Part of a small language model's weights: biases.
MLP neurons of a small language model. Each row is named by its layer, matrix (up: input weights) and neuron, and shows model dimensions 0-127. Each number is 128 + 32 x the weight over its row's rms, rounded and kept within 0 to 255. Numbers have three digits each.
After each neuron's rows, "fires in" lists the words (lower case) most often at its 100 highest values on Wikipedia text that the model never trained on; "fires on" lists the tokens most often at its 100 highest values on Wikipedia text that the model never trained on. A number after a token or word is its count.

L3.up56:090099159153123085115105130141116138124183112106185147122111165185198136108122160163055157083132155169136140158105153139133126106081168050062161133104095151089125081132119107144098139122108110064099133167108103123101159134117102158088107207129070149123118173103163129102133094139096105162220126150120141146122073123118137118128110082106094121095100122147182086128114116143161115126143
fires in: "the" 72
fires on: " The" 64, " d" 8, " with the" 4

L8.up330:150146093080134089160152136077168148131100117162197129108203150108170159135152112111091131143170107171175182106153127066126157156161096148095096072104091111170138121122090092221037085135104158142186136126147108097138149119149072123100165084125120194105101149111107142185117180154113155131137168111097152113132135124215117099105122126140170117120122048127138157086118160159132111125140
fires in: "new" 32, "rochdale" 8, "original" 5, "newspaper" 4, "no" 4
fires on: " new" 40, " Ro" 14, " original" 5, " no" 4

L3.up448:064184115101120093170120133149089138133085135108185132191126086149199132112162136070135115155120140043162100105097125184125096137098169068183150093112131134120122058106113200070134115183084144177176069151107125156137120195103140126134110155114140050112110148145106133123164119136147158065104141154160093171136143112172090130149096125110078128136179166145176051084146119136152124158141
fires in: "art" 17, "music" 13, "museum" 11, "center" 6, "artists" 5, "racing" 5
fires on: " Art" 27, " Music" 13, " Museum" 11, " Center" 6, " Racing" 5, " Arts" 4

L3.up464:153071092129109138148132131094180159132044125143183160116170142128133218165108118134128150106112066124138139117163179136104137162119135100134122156155100056157104173145167142140147153145118132122145052155113118117094115093146093122125172135099122161057147146143144110174085145091088157134130089152160154113109148205060124201103154120139157107128130148114086141111146158101157116122166
fires in: "as" 48, "a" 8, "before" 7, "become" 5
fires on: " as" 46, " as a" 8, " before" 7, "oc" 6, " become" 5, "ed as" 4

L4.up668:129167130170097124100100144078190143113129155105138087143166159069144141116155148074196128140144116131143091096130139059141192097127113203121142147159151160162149150116133109096118109129149126093140113217137173145142145108160168130090116107096185126061150126110150096120179193125122123164170075139090151096078118089145139122120163070098133083067090133099139146110030135098159076136080
fires in: "in" 19, "on" 17, "inland" 6, "keyboard" 5, "the" 5, "inn" 5
fires on: " In" 39, " on" 17, " in" 13, "board" 5, " in the" 4, "ound" 4

L4.up40:147148155134140125146146142082064138110139090140130120125145135135175159048148159140088167171108088072082114166095146109155166162138118141108121127087100096162111136139139139070103131157183157099151132160151087150079076181116092158134111109119092130149082162165203113111100126115083112138126128141149126095076153136160120109082113088140108190128169095150123140129143175091137130167120
fires in: "that" 36, "said" 17, "reported" 5, "philip" 4
fires on: " that" 26, " said" 17, " reported" 7, "ing that" 5, "ed that" 5, "ip" 5

L9.up1200:204092159158120144163155140179100128115107120161111051177160087107133151125161138145123093166110162129136127080075177155080144168143160162128076135136136197144108111138134076096092143165178096112184150084157100167116128099124115167130104097166188149097054124167117122193121149163151179115108158157134182088148097135135107136161196120145124115147126122083092104178135119154201199097127
fires in: "that" 39, "this" 19, "said" 4, "however" 4
fires on: " that" 32, " this" 17, "ing that" 4, " said" 4, " However" 4

L7.up363:145162180119175133174123128125112113155140118115130144109078108110140096120164151127132080169096103085136116133068201112064117059097115141111111147168143136187102120124127101137106148104121097153115119112168164139192123158173141139121091113117177132118130131108139220209131129104187134168103126131092090142122087152161096145154075145120140125095120132085167154146062150156173075084126
fires in: "an" 25, "their" 10, "special" 5, "his" 5, "pre" 5, "some" 4
fires on: " an" 25, " their" 10, " pre" 9, " ex" 8, " special" 6

L8.up556:125116100205131108123142099103099181177108159101157143112092143083136104175135157131166143114124087089051178098111121104137173088110127125143116105123162127126095135124109161170111124125110102172158044139134111124123123113173095119058093200104173090144116154168140178147125134136139208154127169128104122101079144123191077079076147140108087115106137094174143126128077163172159175125134
fires in: "the" 63, "drug" 5
fires on: " with the" 17, " of the" 12, " from the" 8, " by the" 6, "rug" 5, "ed by the" 4

L9.up1007:101107124083124156171109093106139148079114140124136117117106105187118184112113115158135091126134122117091118103129083152147119200129112110183103178108073104124124162113167155101093047061103104114123162172121169141189162137145147144103191128180133146120094156156158107152136185086153103152140123131137160148129155128114128123090132189141136131131207124067127187142133140109049136103110
fires in: "he" 43, "time" 10, "she" 6, "francisco" 4
fires on: " he" 44, " time" 10, " she" 6, "o" 4, " that he" 4

L11.up967:088155153062170101124134135165141159112069116138052146135140128126184123129137134155113178204106118159142104091124173070116171116092196122075174134156106101139134124065085105185122141101104078068101142098153181120145069120105146092145126129125066154096093100063125135140197135147161102136142146112092125112065102108088199123097149151182150149174137159132127110150123163122133106132149
fires in: "a" 59, "1" 4
fires on: "1" 21, ", a" 20, " was a" 12, " in a" 10, " a" 8

L4.up881:071142070052079039050154154169177146091095119205212123158109132040078162140159149124112174126143120180132105128160131099131154123154121147166102100114070119099085131149142161105094121137104086159154098155072116101115139142113120137122193114070147118116156131190145133123159131134159136096110120134076103177145149085114151142140079086091148125142078115146170129103101159095130131139140
fires in: "in" 25, "at" 17, "from" 10, "near" 9, "of" 6, "off" 4
fires on: " in" 26, " at" 17, " near" 11, " from" 9, " of" 6, " off" 4

L3.up940:155084095189143137136136102161099128181098103106133129073075142192145196138122161116109153075134135161087144168168124144136132133138107068167085166156048117092221119102152131199108060121144145124115143154154143127126088149160156129137084185168118063119189085138083141122193165143094144054107064110109192143107141202112113071145153157104068097157091092103148127155131092091058133170104
fires in: "had" 54, "has" 6, "determined" 4
fires on: " had" 54, " det" 7, " has" 6, " en" 4, " ra" 4

L8.up1245:119108135096114088099117079118130111108135097170194081099107131172087123147103166118184148140185133141164182144185166127114141144100139157135096051113102125121105110077124091146062126083099119191175096116078120153142119181095098120057098125116106132135100065157120082132118081143145141159148111145107146205113163094141098180078120115142063135193101123186080123141146142155115156107150
fires in: "as" 43, "so" 14
fires on: " as" 28, ", as" 23, " so" 16, " R" 6, " p" 5, "t" 4

L4.up882:142155157125118069135121131135138154167111067151083071226160148116155147126139137115121029095138134086088087169123161161115102138171149097151068152121079196098113179044172094117132149100073098191120131144091144157143140117109172114135091122188137139105087150174112128107157142150115134139115153130142138123148146117214138147147141115127087168154131108214175157101132205151096095163153
fires in: "western" 12, "australia" 11, "england" 10, "usa" 9, "south" 8, "team" 7
fires on: " Western" 12, " Australia" 11, " England" 10, " | USA" 9, " South" 8, " Team" 6

L8.up904:142083164158116115165131091151149151172170168101152137152147183181155142172093131173093098101172126168150066119111124146145162104130124197102043130096178121172116093142162150137073138169172072100138177080107083213148113111099122168152116113059051168118121145140139164144169138121106134178091087180141165116137149133160095224152109110121201166085131131147056064156156115082114117146121
fires in: "as" 26, "his" 14, "her" 6, "lenses" 5
fires on: " as" 28, " his" 13, " her" 7, "ens" 7, "im" 6, "ur" 5

L9.up1107:164147167126093137207095124075155101140084090155129095121117185112182165204161155140194162174130112178157130104150140154090134162127088123144139102086147145150080154124143212188116125166087084141137070088186063164181082177130115152119104004137081163140156115156142111211117036117158154107112126153008178165131155161142089123072088161123168156110127081136093131147069097134097153130090
fires in: "as" 32, "but" 16, "it" 9, "this" 7, "they" 4, "such" 4
fires on: ", as" 20, " as" 12, ", but" 10, " this" 7, ", it" 7, " but" 6